From a checkpoint of a small transformer trained on Wikipedia.
Training: a variant of Adam for these matrices, 270M tokens, 8240 steps.
MLP neurons of a small language model. Each row is named by its layer, matrix (up: input weights) and neuron, and shows model dimensions 48-143. Each number is 50 + 10 x the weight over its row's rms, rounded and kept within 0 to 99.
After each neuron's rows, "fires in" lists the words (lower case) most often at its 100 highest values on Wikipedia text that the model never trained on.

L2.up241:39 60 62 52 44 65 38 41 52 65 48 59 50 66 63 69 52 57 49 45 51 48 37 41 69 54 18 61 44 55 45 48 34 58 40 41 54 45 49 41 55 50 52 53 42 50 43 38 61 57 63 56 54 62 44 45 52 50 57 54 51 43 53 58 29 41 56 41 31 53 52 15 40 60 68 50 69 32 54 45 39 51 48 47 38 52 41 57 54 43 57 34 52 55 47 51
fires in: "and", "he"

L2.up413:57 46 51 52 56 51 49 29 33 62 42 54 49 26 47 44 56 56 42 50 52 52 46 47 48 61 58 64 36 29 49 66 41 42 46 55 26 41 61 18 53 48 51 68 67 29 51 45 48 53 44 62 54 55 40 60 41 44 40 84 41 61 43 36 53 65 53 31 54 57 54 53 39 77 55 51 51 54 48 51 49 40 56 52 39 52 65 49 55 52 39 55 43 55 60 51
fires in: "the", "s", "in", "for"

L2.up29:54 64 52 51 49 47 27 44 59 36 40 41 63 62 49 49 58 56 42 51 41 50 50 56 36 50 42 41 54 51 44 58 65 53 63 49 51 34 54 38 38 40 38 43 65 44 67 73 62 42 36 57 48 59 49 59 52 31 40 53 48 40 40 60 30 61 59 42 51 37 62 46 49 63 46 55 54 63 48 44 53 27 64 60 49 49 41 46 49 55 58 53 36 56 59 57
fires in: "took", "included", "received", "called", "including", "named"

L2.up396:50 56 51 57 38 57 52 19 61 56 59 60 53 59 56 35 45 63 45 37 48 49 44 48 28 54 57 30 63 37 70 70 49 53 54 50 47 53 46 64 46 37 49 52 42 57 55 58 50 45 43 52 59 51 30 55 51 56 64 51 32 64 57 45 57 37 45 56 45 47 58 50 45 38 69 42 57 36 39 49 61 65 51 64 53 64 49 45 47 41 59 35 55 55 55 72
fires in: "votes", "total", "community", "turnout", "statement"

L2.up82:41 57 42 54 60 55 56 55 55 48 56 29 48 45 72 43 40 50 61 60 32 52 52 43 38 47 48 38 57 58 32 63 58 45 43 46 46 25 57 40 52 42 61 35 44 51 37 52 58 57 34 53 53 49 50 52 50 46 52 46 49 50 41 69 46 54 47 49 42 24 49 52 45 53 51 83 59 42 60 65 54 35 65 43 45 62 58 55 49 54 34 55 40 62 51 66
fires in: "by", "the", "emery"

L5.up88:45 50 39 48 70 62 42 45 51 46 54 34 50 48 62 35 54 53 40 48 34 37 49 54 60 54 39 52 28 61 48 54 39 52 61 37 58 55 53 26 71 46 42 49 55 39 44 55 55 55 36 63 37 42 59 61 50 40 53 58 44 54 52 63 32 62 52 33 56 33 63 33 43 66 52 39 55 53 63 47 42 47 59 56 45 48 47 42 48 41 40 65 57 54 64 61
fires in: "although", "and", "to", "that", "with"

L2.up202:48 51 49 53 42 45 34 47 59 41 39 50 57 61 45 29 66 48 48 62 44 46 53 54 49 46 60 28 48 30 46 51 26 59 51 29 57 44 54 38 48 38 21 41 49 36 57 56 58 47 44 45 63 44 65 52 52 51 59 58 35 44 61 46 47 40 45 52 53 55 45 47 46 51 42 57 60 60 43 62 50 52 46 81 35 55 57 40 52 48 53 55 37 59 56 60
fires in: "the", "other"

L2.up57:58 57 55 46 67 66 57 54 52 46 39 57 55 64 38 41 59 49 59 57 54 59 42 35 47 50 33 46 36 62 53 51 33 44 42 27 51 55 51 49 63 52 35 40 68 39 61 43 40 42 43 58 40 56 58 55 56 45 45 51 76 40 63 48 47 59 43 52 55 34 44 43 36 50 39 42 52 62 34 47 54 55 46 50 45 50 48 47 27 46 54 59 47 59 63 67
fires in: "his", "this", "her", "she", "that"

L3.up347:62 57 54 67 42 55 51 61 32 53 30 37 44 49 61 50 44 50 22 51 49 47 39 36 46 40 46 66 57 45 46 65 36 58 63 43 34 57 48 43 55 46 32 55 35 37 66 74 67 32 51 58 51 36 55 65 60 43 58 63 52 34 43 42 53 57 39 51 61 43 62 67 39 58 62 44 47 48 56 54 54 46 49 66 37 47 52 36 46 48 43 53 59 58 56 60
fires in: "by", "from", "with", "to", "the", "for"

L3.up51:49 37 41 57 44 46 57 45 36 47 38 38 33 52 66 53 30 64 40 40 45 59 52 38 57 46 46 49 56 47 31 60 45 48 59 45 55 57 51 57 67 39 72 58 49 53 47 40 69 54 52 58 29 49 52 55 55 49 59 60 56 43 56 57 48 58 57 40 68 31 59 57 36 51 63 47 54 38 43 68 46 55 68 51 41 56 56 41 37 61 57 66 51 53 55 60
fires in: "in", "1"

L3.up4:63 52 33 43 30 48 50 54 51 30 41 61 63 55 43 37 72 51 49 59 39 50 45 54 46 53 22 46 44 43 35 56 36 54 36 32 50 35 43 52 67 52 35 38 52 48 73 48 33 23 53 42 40 61 45 43 58 42 53 55 53 42 49 45 57 45 46 38 59 57 32 41 50 54 60 37 37 57 58 66 66 28 50 40 56 58 56 41 53 47 56 43 51 51 47 58
fires in: "first", "most", "largest", "the"

L2.up303:49 42 32 36 35 42 29 49 53 40 45 55 63 53 60 52 57 62 51 40 52 50 47 40 42 51 59 40 55 39 44 63 34 46 53 53 51 62 29 64 58 70 38 55 53 51 61 31 53 26 64 34 66 59 51 51 41 46 57 60 30 43 48 44 40 37 59 55 53 55 31 37 50 61 52 47 50 61 52 43 81 60 50 58 42 38 52 39 35 27 41 45 54 36 71 32
fires in: "the", "other", "first", "these", "of", "all"

L5.up47:64 43 32 36 38 62 36 58 44 45 38 61 40 59 61 46 56 39 42 51 67 49 45 39 48 36 44 59 44 47 60 60 33 59 65 36 52 58 44 53 55 40 34 51 41 49 55 46 48 22 58 55 42 48 48 66 60 48 42 44 49 35 61 53 48 57 34 35 65 32 51 37 38 53 49 60 50 44 64 71 39 51 48 49 35 50 51 30 22 41 58 53 35 42 67 67
fires in: "his", "the", "in", "these", "her"

L2.up20:33 60 32 46 67 47 63 47 47 43 46 36 47 32 51 59 62 68 51 47 36 58 48 57 49 42 39 60 46 71 39 64 43 62 58 43 36 40 52 39 61 54 44 64 68 52 69 40 45 26 57 28 57 47 46 45 52 53 28 67 41 68 68 66 56 39 68 36 57 45 25 44 41 52 62 48 52 64 50 59 55 60 72 46 09 39 62 43 51 44 61 59 43 45 57 52
fires in: "and", "has"

L5.up404:63 46 62 51 43 51 61 52 43 42 36 47 42 56 55 54 62 56 39 47 47 47 49 46 37 46 27 53 46 61 45 55 48 59 58 37 59 48 52 30 55 40 53 58 38 35 36 80 48 49 54 47 34 47 59 76 60 37 59 42 67 47 74 52 63 57 49 35 42 46 41 44 49 57 60 37 50 56 54 61 56 71 71 52 46 56 65 43 41 35 63 53 30 50 59 41
fires in: "in", "self"

L3.up344:49 39 44 52 36 50 50 57 47 39 52 41 47 40 38 59 57 64 44 54 34 50 58 54 36 32 36 61 43 48 56 67 30 58 39 42 52 47 48 58 60 54 49 49 58 42 57 44 67 50 53 39 51 56 47 57 63 40 53 50 45 51 75 50 34 60 55 59 40 38 43 35 46 51 65 61 56 32 48 61 52 47 53 54 39 31 46 45 50 38 53 42 61 27 56 54
fires in: "a"

L2.up32:41 63 45 51 45 39 58 53 35 56 45 53 50 57 48 64 49 66 49 55 53 59 38 46 46 48 54 46 28 45 46 60 40 58 47 37 60 44 65 29 49 43 57 39 62 46 64 62 48 56 33 39 49 59 60 51 53 58 42 65 47 55 31 50 53 47 41 37 64 46 52 19 42 72 55 51 48 61 37 68 45 45 56 54 39 61 45 35 43 39 46 43 43 46 55 40
fires in: "the", "his", "called", "named", "gave"

L2.up14:56 62 38 54 52 51 37 38 28 56 44 41 45 42 50 58 52 44 42 46 47 45 41 36 53 60 56 64 60 38 43 65 40 45 47 51 42 68 37 33 64 52 38 38 62 45 68 44 46 32 49 38 60 64 62 48 48 51 57 69 55 43 49 49 48 47 48 46 64 58 40 45 42 72 53 40 31 38 37 54 58 53 59 59 31 50 63 36 43 40 64 40 53 58 57 51
fires in: "the", "including", "as", "and", "s"

L3.up439:52 45 50 35 38 51 37 42 49 44 48 48 40 55 52 49 49 45 51 38 50 56 45 45 55 40 49 59 71 67 66 67 40 42 61 62 57 38 73 62 44 47 64 57 22 38 39 60 67 42 48 47 45 47 61 44 58 49 59 61 62 47 55 50 56 45 51 28 53 42 46 29 46 71 40 45 55 51 55 70 44 53 63 51 40 44 24 46 27 45 52 54 31 45 62 70
fires in: "in", "may", "at", "november", "october", "on"

L2.up489:39 44 55 53 58 56 38 39 49 32 49 57 62 74 39 38 53 49 54 50 60 51 47 40 49 42 58 40 38 44 45 56 38 51 67 62 52 60 49 56 58 56 50 53 59 60 59 72 55 43 36 73 58 34 66 53 61 38 38 59 64 42 45 44 44 42 42 39 56 37 35 50 42 55 50 50 51 62 36 54 59 49 29 64 42 48 42 22 42 43 50 47 69 41 55 71
fires in: "this", "the", "when", "other", "while", "first"

L2.up261:69 44 54 41 50 55 54 29 42 35 49 59 56 69 66 55 41 61 50 63 58 56 46 54 49 68 46 41 31 56 32 54 29 58 65 36 45 40 53 37 67 38 63 46 50 55 68 62 52 36 47 47 49 55 46 46 58 60 57 41 63 57 44 66 34 45 66 35 54 41 53 52 23 44 69 56 64 43 54 46 57 55 49 43 47 43 63 27 41 39 46 41 37 51 63 71
fires in: "the", "these", "it", "this", "its", "however"

L2.up446:39 49 32 59 48 65 42 54 50 50 47 54 53 46 44 54 36 65 50 56 37 49 45 42 48 46 54 39 55 53 47 47 44 62 47 33 57 40 65 43 54 38 46 32 69 62 54 54 55 54 53 33 35 58 53 49 67 72 36 37 63 59 38 52 37 40 51 55 47 36 49 25 39 40 57 60 52 66 43 51 47 52 52 48 50 45 42 43 30 40 42 47 40 55 47 44
fires in: "the", "beach", "anthem", "by"

L2.up341:56 42 42 44 51 55 76 63 48 35 35 57 37 54 42 58 54 78 61 39 56 47 33 51 48 60 45 64 46 40 44 63 35 49 45 27 48 57 37 50 58 40 35 59 63 38 53 43 40 59 44 60 60 45 45 51 63 46 26 65 61 55 53 52 56 55 69 59 63 52 36 41 46 44 55 54 57 43 37 47 39 38 43 60 45 47 47 50 46 51 48 46 67 34 49 37
fires in: "a", "first", "the", "was", "maurice", "an"

L5.up50:66 35 49 56 45 64 41 49 59 42 46 53 41 64 48 43 58 52 44 57 63 49 35 42 62 35 55 29 35 36 45 42 59 74 59 45 52 38 36 44 43 55 47 50 45 57 40 43 61 40 38 64 27 55 60 48 53 29 51 46 47 52 57 61 41 44 33 38 55 12 59 70 60 54 44 47 57 63 67 52 71 43 56 54 35 46 48 20 32 60 57 46 44 58 72 65
fires in: "in"

L5.up296:55 40 46 58 47 41 57 52 37 23 37 60 56 57 32 56 62 62 46 50 58 46 45 46 37 45 55 42 64 41 57 54 55 60 60 27 43 47 52 62 45 28 54 46 42 42 37 51 54 49 48 49 40 38 52 58 53 25 49 48 36 49 58 37 55 52 58 49 32 50 29 46 51 33 54 77 48 44 47 51 55 40 38 55 27 56 56 54 44 50 39 36 57 48 62 55
fires in: "a", "first", "small"

L2.up500:52 60 28 47 54 50 39 45 59 42 39 47 38 49 55 58 61 68 39 47 48 53 53 45 46 51 51 61 74 56 46 62 36 57 27 35 61 28 48 51 55 40 66 50 52 63 50 51 50 61 43 56 54 54 53 49 54 62 56 66 40 52 52 55 25 38 61 43 57 52 35 24 36 56 58 56 52 52 42 57 48 69 43 36 40 73 58 51 51 56 53 42 42 61 51 42
fires in: "and"

L2.up168:61 37 52 46 42 72 37 45 49 46 52 71 69 51 48 56 50 55 43 61 36 46 44 44 26 52 56 35 46 58 58 45 42 56 42 37 43 46 39 69 48 37 40 36 26 51 53 37 68 36 50 58 56 55 35 42 67 50 38 75 54 59 43 42 45 46 61 59 37 32 42 48 44 34 63 49 54 41 47 48 59 49 47 64 40 43 39 45 56 53 57 29 52 40 50 60
fires in: "votes", "total", "length", "chart", "turnout", "position"

L2.up116:64 65 42 44 58 54 46 40 46 42 41 51 43 56 54 43 58 37 45 57 59 43 50 56 41 47 63 48 34 46 57 54 39 73 66 28 42 65 63 46 50 30 53 39 70 48 47 58 48 41 48 46 40 47 58 57 60 22 49 66 47 43 56 45 24 56 45 40 65 40 70 41 43 46 47 49 34 52 34 51 56 49 47 48 56 53 42 34 43 42 44 40 45 57 61 64
fires in: "its", "the", "were", "their", "this", "it"